Weights of a small GPT-style language model, trained from scratch on English Wikipedia: width 448.
MLP neurons of a small language model. Each row is named by its layer, matrix (gate and up: input weights) and neuron, and shows model dimensions 80-335. Each number is 500 + 50 x the weight over its row's rms, rounded and kept within 0 to 999. Numbers have three digits each. A neuron's up and down rows have the sign that makes its largest values positive.
Before each neuron's rows, "fires on" lists the tokens most often at its 100 highest values on Wikipedia text that the model never trained on.

fires on: "e", "ly", "ce", "d", "ed", " sol"
L4.gate309:493565508503460380521452470510561364445597481519499440567499528491539499528501415471470463605508492477553527394520503457397569541496510561477550494632531436456623468479504600519529514488478448512574485553463573456499497466461540520439554565517505508512535542599578510538464537572575510469567517484516488456384463530482551513605496523552415479511454509465484542439557532524439463533550474515419543463532509452448454525472526501606509588485328533415495456551441463451521462483450495514454434503495467489459513551406485436576520463471470545581507451579486490513449464506527476528416540587512596537468525518405500543485592516414519418476403444440519467485508468525478423495495508503455495528471563506545400423544545500559421522562437534532390495456471608519523492530491484
L4.up309:480436539505527491564477461449426589513541532543535429493556494575517448539501456469432617404427473447476519452444498439488456489414518472594508472563527462505510452529425571530586557530536493443532489481494423519441458588562610485457491561485494427536471471612539501469478549528502479537548530500433535467486526547532513556456489425510505562591485501557407518444462571460507462540564541470459496512504576508516512410541555462469509455556607429514585446527521452602498445553413429536451474434535500525564405583526497512519614498449441497537487449461502487524514478531433552489461529585541586399550519469591518520413504548533493509466450434558531434460490537534388565442484539532460443558486535574563430497448470487485479537495466595530531458525476495482538584590504617

fires on: ":", " including", " include", " are", "—", " as"
L4.gate1138:521576481402611462477531491469485476465536457531506477520434506514534567512501444479474462555467617487499466520511463525539513460563487484463590501480589518553469486521453513483469411488476564529468473465513415494460517483461515548511515438527469501643450630517523463527522546496459487497521496478499420490504539491457505629465498585403531452449513535448541452478488469457451485517562515455642528551405478495486532547439522468485390425476436523609452496499501504529528547525467445446433551595575520457513520467580542494519461519580514477514572410583534531438486544532365470463545485553481438541471595437514506519522605490506509445468458588542506468485449543495475553470439487481507537512496516443508523438591501517415539398535460501477555593519524583568608441459439567
L4.up1138:507470504478365493429562515509515516520486535582507467494405485601550589511426520449603529500516497529541472568503399474442436436511539485542503529551431498408536418541481463545652459525456432401486514599423579543514530496479527495477532493599494525477513469517633551462577560551568529468496455567625498507533497519478566509527528499474560465528546422489492477560523501488569523593527493570481424521453501539580504525530491497505455442485486568500536436484423468450537509499509544505546457535495437545584493497564458466553516546613435515419532465516570411526519581428463395423496590405548538515439516531405560521454554469412424522544467457490526526587582526517575503497580510541520527414454497553451561512524522388475408491435473603454587525390537483523578575434560453

fires on: "m", "k", "z", "ir", "it", "c"
L5.gate527:530490509645549472516535540509524489431574496542442562512489573527505528424453347439488439506562541502495470544501538461428465508478570416547445534439571530598560424548491542531496483490550517426538564490487528499386521565523584463476496471512502546569455443463538469526458552510558500555529518412508610505567580430441459511543510512520533556545493462445475613492513502542439471407549600527568522506537417540439445496435452450415516531429501481537531549584484546501528555581490451433452480412477455577553515438541552492511558479502426511549519389433482519570398505469508408445514539458535552411522530419497547496474531571552600483533544536541497461450529579481402444459506496593545599603450540566527491486529561482553527445501584497494560477524479572464490480487559521
L5.up527:439512485462504469560498516458551491524440567439556493519580518564489511437493421589456497447460570509551550468520494530530404522432579537499512407469480531543428546572428502441551499541544401484535552503382599508470502436512500367477519534445503449413469466486549508402459516578480630467431372502455644482478535511506605441501521461489504463456570556418546512524515525527517404542477514428486527481454519406446475436466519511548558475429494506547532451596487491558478487502536492459521568454563375483513431532527560541491565495422499469474575593431539495505481507506390474524551448451479551604502484545379417454477464548576515546605500534426525519509563451578432465499586576412467506591484483463497502465466583441523468464514550552503526472566540547434457448513471565

fires on: " include", " including", ":", "y", "e"
L5.gate1146:455494516483547435461466494505458514454472474475582395509476548410536598461454507471488604602482479605540502583520515501559514452485502481439575527509538464509574532470437474443471456530609465475554433495556501541531568577539510504465458529451461539475502482504571484571449499504432466515478482458410480554555468552592548484453532538537441561530495442530497605515478520507417455535502567606454529475512482512483490579490553489490568493491465518502485461496404412482483541517546552439503561457496556548429600517502536404433519598485465493552474493484501368529497505521488500490566502517621515569500513555510484501425533538499469460543518499461576482473483525532511482497492486445477461506471445487519519457496499626481558484533457535531497495589485436544394533544568480
L5.up1146:495587510469476544500521453488551506500506528578608435485500442431467461414476442496410430557450491560512538504541550508502568473517561505505549482414599484543589460506510476467466483493541413504508534515520483469459483544547533511571478556464499522535410515409465547508495472408457485505569463523462394495449561503558524526493413515478478546532487489382480516459500512519546556518537517452473489558462506454444547512481639529461492419475455484563541483563403482485483600547468473438567475505529524521445503528433555567488514514492519478493504542501479443577537467488493469618553467481523461493542503506542470483491554562503544575463462503438494472488474620562513424642487474526478547578536394531692427545479446537406495481584536566355614595579439445471423477578566483

fires on: "'"
L4.gate143:521545501415624593432476456456509494521428518608501478506517429483500400457560491479558463436524482511446565521528527545489573446520478494529576562520463490571571576608534498552470579556394546581451473459537576427522534489445524531453582526431505535435525497452493503588592623469571504480445539494435453398506510528555457619556492495432506501444526451527527517557429463548442504437535469528523462494529559417542422491453585495518524430502467441494459500459535559459479556536393467470506447489542457509470497399369499513476548520493559460443534585598497451545573516458494428523393506452538465526459493461500515523487574506481459459444603562461516508421511688522460442517486461502452493499538496562525452409504535470408503410475581504504522477402524472550469467589472472
L4.up143:440558586450490456437491465454513481481489530541502510477426513488550495539590448528462493567583508593582536546486455522437495540456484492480543513590498596467453550458450452431474491514463594520472498501444541381433511514545571715455510454461520409566495524539549426474461487570505492509523547532425455485543442503506485575538545557494557497500476493543556505479423458555610530468531547504546538492490495459484469568531492562497529374502550424501474548559396512515418482423464473488404546527516494582476531517443498497577495465514576383516437526497477428616493482427499430521516571588511437562578432550543525504535502482541578422463544488573512539500450597539492510486471501493512429476517493452539425407536474485501579470561474516504533404463524508488570455482440574

fires on: " as", " (", "al", "c", "in", "sq"
L5.gate1012:478442442480523549458546551516545476431454560416465544512415539399495528536552466570596456562454440513545533538508497547451447473554489543484496466507440490506410455489512528483463438560470444504557568468458448430432530482456431504488584481575576518488588459581501468457542587462508614534508509495533464467463606515487597580515440416505550643464590478438490470523519530479476552485513483443457548512510561559530534574413501510476456491493490426490472475520472447449579481502533495492509510607485485502574507426528501475387489445514455509505526443563558456435526512488554593491530415622575517473553498484506412576535401507440509428457537436504447568481472582414525519364509464512522406487525477451519538493586473463526473427482531570461387504613487445520522558520495481
L5.up1012:551478478534529418502525516485538553408536520513548486488489483502517556463486493450465458536571561486502579500498459475541574603486461428442428492482454515485549467516495475427383455508505493458573496480516572524488486539499565494433592533467498509543437519474500451488395444498471495423470455507430485507478609539540469509521541484601462500425636527469474430591555484457488497434641488472392443482470577403546533519368422511477494351509363451494537453510479479460515465448536520451535490522572553609561420483546509518575450605459488397420510545507507521588442481488485496603525476504485523540477407444487469441471476536407552458417558473542462513505509512462472480439519511531536518526450615463581475598576562490475503476562451489482489508548461511574563499488507639

fires on: "|", "er"
L4.gate762:432520504609477497494473507456419566445530502547485518564397622475402531484526428547553445477523447626613576423494446440510538401544475478552523502462514536482537485456459443530479425475550477549485470557465488443526510515555487501511459492480462551557531485548603506490460474449456517474444521469523499461452501564488534566499500547459443557501456532510503425454493556609483471411482446458472563514555438597402409511502485518486572445437421552490443473563488455565523632488548558446478405554512502482444476454528434490493545438586512476502533450450480530560458521534565490560485516490436608547431427447544495564482512508570490373478622436478494470547396572566471522484483461436463479430477467398422435443516460557522515529627565476445410475478576442452455561456605508
L4.up762:557515440503507466533538526476566457447373526505512514550535443441548612524533513553523538413445482497527536562528474480575488473501456496488487547553486465510571528340601498404546433443350456470512530576545419519422456489444389529537472453543487486547454442519533561507474515461536484457501487467501575612500420494507520471479456502473517402525502571478528474487406459480421421546452485536505482432463597489545383461576556600534452467535473426430579424391619448551387495495500579508441520525519554526603419559435487486423509489448465485464520533547420479585428521568483480487510515473511483543494478498469520489457455491498527436590504534543490566465593427545492551664497493493488417474486489566535450526457486512522422573479465519413556477580551511586495483622461504

fires on: "'"
L4.gate871:488509459462502564470426461424417469512534475468575536551542529484583448509474548532517484552593412505427521402482465489525555493514507525578439456490501498475552424514527472378501553423523430535509527516477543434407483492496465490418561535510410489575578549530500425565460509478468485465555566404460473421510514472422551603473560491453612490514554514450564489466521421468535540545573498452439528491496423512508532473500483618483454523509529476535438505548554462502458454401494496493499507504526522498389493467466487555539429524468442537482485499507414601583461490510515480634464527510502431451465449525470466590465447480509448399517416513505483530474507462493483526508459376371471543545595469518484447467557555548418542494526564372528582481419474567518491458495423422
L4.up871:498562528442415546429468455425475466485574545422617533491536553531522523411610535435502553502556516519472405505482439512467434517584519491513509528455486509517457514529438561446589515401490588389500451511529547372470424523587511544413468540521468431544484488430546460509476494461503469504459536422439461465525562484445514513522544421529468520603403410433486484522538522469516476554412629529462505544417414588548536457529475543463630508402528487557477547575524502464420416477530433444458498425616515566446502410436528548485549483509491461489472533524477554554506409531509479524546505530576523432554465537519524531617489469368518465433435512501449496524556560552501490471473375494559499495446482518489393475519522484396432490449532388553444480471490497436564549595480447

fires on: "|", "s", "le", "ne", " Per"
L4.gate687:495497518473471431431482512409500441495508485508496450596490487486481552451537467510557525440630561532402485386465525518470429491612552433469443447465458478533592471577529434579545486519560495478483516517468454474511486572459453578467496546572509570489534514523514490519508503510475631397480500555505436487467482502574521501510406458514477491457495538424507475512517507403503546416539512477454563446449517554450481441516499481478565501442503382452477548446488518594506605434499606529456548574510459543457489516508586509441571565498486531499514454516589511611447532483510549445498454474497453442526562461543408419486497573524522453465584465551572538506532503508479578527477524452462448340495558394539516485537467454509595569460554564472556575566536471492503516678628343
L4.up687:571485477505492501511390558471567421475526467464518605528505500599523560558537534517530484440522463454507478549519544465456458500441396524466594565453518541536551459625527530627503558486485559510473476531460566406504549477589453456497495422489449545552392453528566474507485460472559473443474517519455487493496474448599467551484415515474490459513452478515425467550519586488438509404429464474447505474480559552437550499535512512490535570506513603477578519497548404573489579541490548592487477527436508521511491551446481552569596375609438409392469531499467495575492440506503505441505531452505496497476549532499495466494583592562483476568464553575508520466519434480543585529534532527444588461405511474472519438517552455523563538421503547499528482465560628427488537558505502

fires on: ",", " and", " Party", " or", " that", "e"
L5.gate1158:518531590564555486483500554551478424489534458543520506413515562479471546537444531466558474576449471531506430499532460515437577558476599550540405464491443502470531527474484463451518511495403501562495464546448528569470512427502453486471517502462438511490553487490512475507488556518552507576496507430512480511398498499527365428571526477485444530509506504453538488468490484548487435466527519522578447477558517474396522476572554476442495648439528511523441481552459497494403485489482468460461576508520560501525482475474519581584474552415442619538445478450492524524545518582647402472478437572464585541495543495494515394459510490466364520434550524466484476527569536581498403473469523548434481565466476471523464375463454510544546515450461473577488443554455481436482545460502495
L5.up1158:466510463408554532479479564453513470484524444442447529572486508536475521441491507473499543527518434414528505446539487539505507537594623410394520484463528572505456430459574578512485567460506454489506452569441508546472510501426482468468579479579509474542372460475554462459498554474548481509492549496501580516534504448525470397557408451447482545586509412522427520538539508516419451468389561515474516480507519528467561579473516479610508524523470565466515635541462563508399488454554531456552540483497342561480563454549412461419477539493423531523535545450487435507472458490500576476535462462559454506545460530480520509513467493542453427465614479509458472476482628495545489485595536506491524525519490533448474416462554547448487557506361494520505510543527506563542527543543425

fires on: " a", " |", " ro", "ed"
L5.gate999:471554533485533506504559452505457501436518490543486517500470518495524590506535507572524451462450469446424532484525455397471389592513556493530497582510494503543534560485413578526465511514546529504500442518615465455504464500504501501460472537373608512526503505447455436458481530505494448464536533559581478469469553595452483550477537431580500448498514499460507430578541515464519494513559466446427536561467482461474505480500593549457491556503433534555465480471524498554562493534557529470436460483439419509402562495555528451524556429598527515545443481540470519536515485533468564479465490517550541515502384504452456521545548564534457570515573425487536443503460456547482515536423526483548522522444557605540447473542475499419515549533453466543495507520554607509546478583564556
L5.up999:513431489556494427476520559508504586509494520508446518550527501486428489382453466533418552565579352508501453509546535425491605473469492552548510521592530478492546499567439528540395547436500495479530538528472499507516434530504518377505588573536463537454598576488565565503612531428506462523507505518539477489488542402409548549483530561549500580501623440547493525481598514484544421453460617451490500586503438469524517478432484482452537537571435532514431540530545591496490579418503546503435524513495520415484542593544538517442493446546434477461478506476495397510589427427523473546458536455433545542477465551507428491523523487427579471547483438457513558475484555501447462466454523498603430518522618435413502577498473436568502476568481530534484450514518533488550511475516482

fires on: ":", "ru", "w", " mo", "y", "oa"
L4.gate655:475439550494440474467505511532496495588490471497481509524414462591571524380471555475560549438393450489567601421550508481517446523452465552530461419454479517450487494488499457421536436509485548543541419580565506515483571506470489480504467509548585529537576448485501505525453456465505492526524455476393484469567486470425559502515489562522534597520506534538549471383605495491488482567488471495559512548540475554439518599472540460527521529544575491379472488497530538431515495462495631424554505467548487426573471445515501545443536553520460588544496526550458432548561568452437500535475494504553548495438535529425506465382535454424471437607434565503524511441430538564521519523487497511525521450514540524433516530532544533463507535508528597453511515524517503506502499501537517
L4.up655:499580452430479491562487470541539458434452508576495556524487569484562550557495490549465468573580532338433483498520583549596418491545463558451479465441486484452471472438503514504438633516601469526514562526463509568449545534592415482500453533484511465515477471484498524458495469457441510532533533486471491504585568425436483490515569484484532513510404507553530463455454529516520482613510445546506484484508430527592464512532571471489469552449486511480563540494546532522502457496594555495516528499527530466457499487488539575508464479471478555459515492456431442514580419503506477513524504507546549527444437526530505534402561456499450410495457460514545559508529501571382518488477477521500474433536489454457525517528509459497496586470691563426451612638451432579523461530492463

fires on: " |", "-", ";", "|"
L5.gate917:519579490507589542510508566504520441576461464473473525500527513494499540562483628526636459494564601409519504466503569530389511477613521466487611471433415509557480499535589510510575507524472520486411485542451368393552456551486492467459431506542552473608506491491525525495520574549444544519485578511485474468571537502515588427493501493602547562497494530485448477440524491523524611531437520529527537453503453388473505552538463564515489506460525508503431477488582448546487411487486453410502573526555498462490507424493409533487541470437600542525429565414517463518472573586523441491437437603502498504519543515447457457473451514540578474513449387459463448505513484432467579544461578530530530525514487543529480561552400480541545493544578476438533584501461489568461412522415365
L5.up917:464491527461516500628492508517523459488489482477463543513546498557589467494425527404487493546541532515458429439572458540417543428545419499489502496590504482554518442500426485523522565514495455537510551545631518415513512523594484532523582474581547323411487564535485525496452451547568508580517441455409470523462647490467541487465505541471439503468468550434496399514526449502489522493560626550473454518469486454479477440497527519516511537617445586449524536468545494485502425517527492447427434390546489496532564505424472531443507554480498501412478540496640408473535453414478456455536491555455536395436552502499536516491459469446453589491528390559587466450566425482595507541493530543521550502475476483457499467497451504496556519394528529531552578486598517409445499544403477

fires on: " from", " to", " for"
L4.gate820:578548513435505538488499519520518438527425494485593430507555480543498512537508398497456519545464472492521557529553567460502435526452606631552615549545492519480566485538521520573488517512457491517438496460528417561472513535547486501551495577568465583501509517492605466536510529510531579466467507405535464488435434568460540562446510452487498472451489503392434434429466508564449478564457557485457571448545563336547574486495478363525505462465506534492438473513470605481552545517486503573482472483447505472383512499423465457520521529436436526448543463453470542415527493440489516464377510426532541525425504551449509470540513426475439508549487515548521421502548486513592595492555529441444466518559562505433564568608547460561450426504552488475488472432502578457521498559589481
L4.up820:542512522443456448510550541498555537454512482521535483466532501511557574476479481502551563518383435515466546432496472446581469494530563513562461444580500533442534464491482526528653492503435553513557441522469484531583467591482522554541449563494526429493488452439598351558448534538507483477497484480592632475477482594567447504459545431421495392496509493514497481553511427551503522486487449396517587474513559460535479491480504491531499491435471579503530558526435421473572487473510463414515515565580556410479484461472582442541458489572484561549467415546500403443515511465507459435521360466524402489488428436547515449464440412425537477513468526562488617494392476505425529506527483497497571504521439423523498460526499496446475486432470471520620511532400521546582494593443430

fires on: ",", "—", "-"
L5.gate73:432464472440522510530485488462440530485532543522512628507543469576543561549466393490476525544500489404431583413556538451623473599455454548515510464520530519506445472394463422429498427520536490473498531485457443482533486463431386497462520449545390527523525535560616455417579520538497523524576502489481514547483501533422527503452566459602595536485644560555616557488431496484606553451515448534542526424524460519488528429499526548469450501415457536501467508540545525488552493428506507412549476475527531473430575553552464586430510491540486492509503539475478554484522488488440447523545476508458636497478507501535452507519522518571514555488510521549518567547526510527435420525577356494478475534560510462457507456547564493561546551444420466489506458511538565511566420480531487
L5.up73:515454423425518524495504388433494523494455503505480521449553440615510421505580490539506493509597459493525551407481503564506523475503585536512500497510567591484530480410513473536571489532464506535534512501492466424391570441510463408533523556508408506410506550415507435478554442464479500498558439537527488502466509471611505488534524467426529506556531444512463443428506428534546472536458435527480475596547444445465628456419487496553528543471433486527552517525399525389512552540562457595553538511482448563622461490578518537496504552578561463518490558553417515524507609530526436536577483498531542436522549574566360556564465544543516531540480450525472598486559546531518476528561523544393465451535482513526496516462527497525532449494380590542579510593423492520554552509474462

fires on: " |", "|", ";"
L4.gate930:526487547468429409500487428566538420476427505448379511466477613555520477483507572579563506556575444461539536507441497477418582523507510517421503476436562501463482494469485584474486507578533619518488488521504446495518483487576491553555437498576487565571547503542529538450524470485488506448667409493469527583510479531519512584485471556474519556518510564485455425499527483529471454452558571483527487500428471442562606510539490537478541508577483513444489548536499433588477586400507452509544508530523467508442444624557473517564467445447495533512547502476434436469508534492465478475484498503516563536385423439501506541566575538553528577481496551443538497603516413433532528482590506419359418478561504529538476523525480513525453467494476550555446430510481438456549464520625572
L4.up930:521540537454454473600545467451448473547450520541397507439404483609505532476442549556467509494511394518467427618538461460560555529445486553557434464455497431488459502473527513444458514442494576535682477600497535494474539441520422515552474564534513526489502279469537534525496449535519443511533524462508557603459473525430451557537508448475553487549492512506566508533501496548514501548562393468543506495568464476504429541496526501470530426561492459407471437534433462492541472472530457532524604570554504541427579500461481452562496533477456509503494520481486478482496531563571406524516420593444547535445525576568420575488484451479488570551512488480514563545496478568435489610519564599515447460455489526480463535496572536522526530503436425478579407528562470488554540509401485

fires on: "–", "-", " time"
L5.gate298:487505438488515525492430491603569457497460517485486510582542369494521582484570522536501501596552490472509596530430617567629493508478462484461495507416480477502508491463548452523420481440528566500502473563614475458553548533475437494423503552461507511519414513447489561401469464612497499539469514545562447476346510498563440449401527445546509555510536498519522491513446479474492524501410466511488530464461425547501533446544479449470426422468563564508504458498499507551557527495447584460447505505441447453433491548458444554460611524499408462512493574480457412517547474496445474514438461542500483455605450506434453483479445521513496452523513390557440577496529460450525500389542484398419502462477488568463559576495430559547450440511399509572511439454506527555557518486522545
L5.up298:440517516520453506521485549566536488543563560499433525496430491485485480491564449517415512470517529433518488503490615581542462508537494393513449513443532446481443509520490536474550461489429490467542518431473530470506477485503491465531475473469514462468472461531515386547418460561545409541531517556556562532458559466455449492414488492380394468511462487453480511473477447502521610437509477434472563502479530494496453552528603526444513443517517552495477529601485393560529514471534418527480530541510549501563490577503509492408512567504510513534498512563513392634481538448525539479410521515526463508458568447486432533570466574554531537535534516599362553460547425549471604470540492565408524530548433559509516486457551543555567425427490505434520464521571503429499498437448450

fires on: " in", " on", ","
L5.gate1061:455511492476523433424466479480433493469477515556495490437459469609510525510503363407481390454495468495495551507477535440654522496532560474530500518472508445464450451519512539487435520506525518524493477510543502536549492495414477550455421537486466515573419510559437485470481472458503504499632478537493537556543568441583490528478480455484562575450624503526481537560465586506542511508472520539407504471417536577539474505481514551563510497576504487515478511460417484614587549532448504519526486575359466474468505495462461567497474537452505379472554504505469530494458554474500488518495471434509494581501419461545491435582475581497466438609549421568456538466401507488528541494577522551554433500581456411530522502492395426523584493490452616481511520553436571520571440482499447
L5.up1061:513480502531489509502531478571399541536465514514608445457477475543551472515451444408494497511432458464494527379455489525488578500544539515471488469468464495474450479472513455563582511407511412482430455475415388543450532500514524433557430509583480430469525409457452568479461479406564429560534501507530507470553564518534534498508464484480601612479521560461565493405541544472488497520496574450450431567466552532450501484477556585490406540507623512552447528450515591446523486563450530563499448478481417490499485423477609430426466560449543502548473512592476554537466491444550460500561489534566425546539619495566418528492458551543522501393548418536492420487547502435493423518472620613500480476411453543439420577483519536589469499486506677498487472557485543582520426503451399

fires on: " /", " |"
L5.gate989:460521556542498484468491515507454509432561451426580554467481481501470536471521515571509444498472492449512499474443452426467520477595487430490473552441482534564425422550423617551524492500510488582473399509530557449495380514435471544473432497554553503471407468457532577485421554440509501514609465431513469456508613520512430520593525478542461562554401508465414508453600575476515440464466543520474587622454473509410418542503532492432525463480466520453482568506538453508452458501543519466442472514469532493440537537453590547633504471517437534484524424493482501507521479538499478496527415481484493463508502446576577558500429538511463446434518524539438472475460546427448561638587468382536505517460606498543561483609495499514512502526517468448494572469506527522499485480602480
L5.up989:592509517499481522527513470496455493526484545545471533517494503517501445524484481511521490480511461552472491424572423444581464521576357436430479485563508494457450490585487396592461566592512566456522498529495543448509595443455533574458526501532513525502408512500372497501430546556525494528452473448425461463482548459562542396465502548541600535499457451426512470477501566495441423456448475444438471495447503436493460421390519473509496488369485536522614565482500448515459524483457522514535494487481482541553515437573502471505486513475478501504513454490532501617557452498555536412453473444560469541453500451480477553434532410553524489396647439419542461525504508423476439565513453457517478506521412540498547536589619498462524502392533468616494494530553492498437512486519457

fires on: ".", "si", "er"
L5.gate817:461528512511446492457477389461464542463469440446513364496542487591510409511465491527494570525461528536454466542521535511579482421489411560561534461554548618455517544553464476554520473479525499487414506476574453498465548510528441456549475530454465536527448359534506503548452533470427442506470367485567497518531441518496478614530596413575491507552463610409524458470526475486486471534454518541408589479394501584443467486478461506481517597511501477442441528404438475490518606443580546436547442513478483536540442449498489545530488478470454491548448483569390535490482540462426427497447529542472473576501378565468483513516492545448446437560574494453529571466435547598473499473592496507495417531515429467502402485446439489513505545454621463559446501505459477482562528488508388
L5.up817:415495446551585561444478459518400564542446454444499483529499556420512484537531447594461461477507524457480495452545458486483473549556460406572477533484438511554437372443501500485506552482391487564541548528489570569495468489461479541512575475507482444479469460449566596451466542503563467467500527339493475442363421414539455489505504541466465438538453609486421480564534500542525527427528437557549445611586590465471487538510446559464562538471502443424556500477507448516410543561511568508407612497588549540456425584520456462446466472486466523497481470481546520515492619403469535421481478627410552443593506523434451562549486466409439500554638582529544507495516508489469503484487559395542467540467565447505492508459455404497547524550520552500496492523488473466530536490517524

fires on: "'", " sh", " da", "ish", "Sh", " Int"
L4.gate94:520445557507446516515515471531547467429481645495496477468535468549493450461533454479526557489453565450505551494439500519547432457525468475586631507433532569579520551567474531483530507512487489422508430431544480517537516407479428508530456485463477452530486537432411507579471548572541534472375527426488370511583510490342491551621495433505575512491497609473469513573457602462511389441380524537523512495524494484583554600459582520402479523541505397489469475403496493490415501518452484579478436560473450425472526541454485531533447521485499507445521499503595552502513573420460456488437605458460475472475491469573502635495490494546458478438504521500499548438526420532523517447471478541547555495533450500553474551508557444385362527515474490574461481488490505478480497510543465
L4.up94:465533495514511493570491445445491534436479494485546473453531526585542490481446469558564458540521577447440529430476481587529535483477535512479569554485480439528533450552462575498471392574492510458506441492552517382491461486418536455635480573387555455508452428557535537494468516505519488510515493378520479446509444514427412475525493434374581475548491556466510440451527517586461485528559436472482451493618439558587490510502503540508515599455598455523518523501511539434397523489385551482456453508490418460554426492529542488551482433572564482534503431442481527564491454439405532516514581440528495492481456510530499492494458314457470513525477552465462509477465482497398524483442492566469493523470501512483537560499515430341491472458432558438451467452482384496489550493524561

fires on: "t", "k", " Ch", "c", "al"
L5.gate96:407515455567537483419570510441516457472427459483523511514433596524453431469577393412528526705448520514584571515581435539485426551509451515556512546545546492477473548446548432419417526484573416499494505491484544426512557531536594402493513504509410573550547466545609444546577460492514465413484480477556574470498600485415485457493588532468449428434447506407480567532507520528488498495426505469508479562496484471384530510508531457499548461509537475529434543529481559572529501505504506612529501560534473505567521399526536468490534439487450499464554476462496511525444422420503491549494394483488519415449515506536571415497502577541593505452456424469585601513572549467539517401501536545549530465512630513558432389480522513530516471467512522491610409547542518416472608501523496
L5.up96:485511577613542397521533540482520441505588499443472517587488536428446487506581441503508505589533419592549456505445521571505378547520609477514463512616577481546499509473508404507466545598514488477534477553447525441468450506433465387469550453490545581510543442471591453493578502551538430420503440496546591574538543592439550546532517526483511511553554602491458520475572586567543498554563475389507464466514565478479484593482607465471450500519581506487502432403476477445473516565479527471505474567539520546583538439531429532499511510478495460499507461515536455555518445428556518570489429520524503489458477444470519484575516517442506473595523445528480516439544495472538443432471563433531537486528595475449455472532548432598527451479488591415562452550527478497521480388471540

fires on: " |", ".", "1"
L5.gate29:541484484522525532525547489486473534486541511475505521489589535404470498577478467533542388458553477500487486467536409617609583511579516545428467497536475516484510516568517532526542487521443493432505495533467544544480474514556517496452466598561477531455460518523497421518573476465420563440465506598499577596403482537496530453513568491426529535443456421519567492518494515502535444476454546506477580497514501592460533566462485520512436549600503556495490510512570408557463580492595499492406538378439577501562522491476553558532507479587591605498530440489609552531442525518436508404453465518456574553508560535550598510465534478553423460504534420494492519533438393436418484499551500488547550444455574538506520440429496520474560573586440507530484513491566545498492477503615443
L5.up29:457602525487552631440457525482517537577443587520443389566490510619349521494477509486478552504482447448579484510465484451456495387452482503521476519449451487500460426588497414491512451507483471439507397529580533403483438415446508551430568470471447571543485513506483548538490475472517502497451516454428515441519442545461458518371537473561541520448515533508557568479516472467471495482482403488486591552509613507488516511469490469518553491554483513426482542454499536532445553495472507439509537492555479499508481428483488522494476536569422511467581517462482479543466472585507479431570511590503465532471523510567428588525459510541448466437533526460492499511546578520407457440484643529564468558575488593480453462483505427537471544433510499462525594496542418483516393531509534

fires on: " /", " (", "-", " |", "/"
L4.gate311:457520497459466436548499450499554425526503495607444556438499408516510570485570544506432441475495436514551537440542518460494539437433520476483448519456480592504396483530478487501434430450586474507503501429513493478499553494488470485435559521593433521424499449534489568485533545428503504555557544492584455571485443398543491458525503543451502518434526386572527395481547473503460556422328360509457621458499464472406516446424457470556490459472523567438459540428550449521426465513502498598476404431547610544494523510538485458619503515629523501459514479524531515493469490548513501417474463448471507450478521450528505444488415533528434520465493542508498538501471489470550438479485558484524551465457456428448513536530450607481517493478418548467535477434464472445477540514498566
L4.up311:409434539502475511438525546540539546553567449515551385566513406429477483517447550408445470477558521549601479488504545481500511579525447455525486430559500452461527512493475517524444501489552546552529493489457465452592470482531533504480509445480517513552478504466450487477492471549482475490507535476515422488517513558424500549437460478513480507509555504445456503580485519516427529518456493565470443435443547474468431513453491541451493548510434617528519496557514508457446461462486559535437400495498606544466471528551535456464501406509424615438526478554569477516500439463543547464451457410422430436413533594471470512528492467419461511524480443507511523527535566418518461520518591562527603549448450455464520535537471623551492559394506509509466502512405452488527574451511509

fires on: "'", "’", "our"
L5.gate642:543417615495441434451594537374598563496497428451470482465508621525526499549498536627550359519565502517516431449463483452452557460533486561537595438502490495476523450486504581467495591549608463431418495476485487536557499445462443544557487475476533447444531463454487577471482535536517486549476523452619417526465610433417468541526526498525512511540510519488484520461470461455486411482494501496470557478453488484535493549526450494436559391477440511522524467463435479430536470437404496497433559379496538476517516508599546543532572523464469465495563496492538455555644436534555434546529523478514516429516460489508573459474498476483556470602517483429571529586504505490599542446480504395455586551501482473497476543520547564484546474513489514494593459496458577583556543580546588
L5.up642:523547533365536519493553516447399571446486500533473484438514450536499465509493500423481671552476477534535539445536382554488406486370485529454480402514482571577500560493486533394557478499527492545447498493462461525504507454550477548517486546449541359567514551503463596526463478512488528517522535493467502456515381439437458493371521510470511457516446603538504492536589511505462535521442513530458514445450535549586576546564484552531549431505555504511467484538534456455452525604475520523552484537638426519475403528433440508453452399527513460523555502519489500608502413502499622504445535525391477552552528433490429397573460490540555518491512441537525537507517581498536487411437445509434476514530486434555509507412473462477567554517544441471496435456503477486523500488484569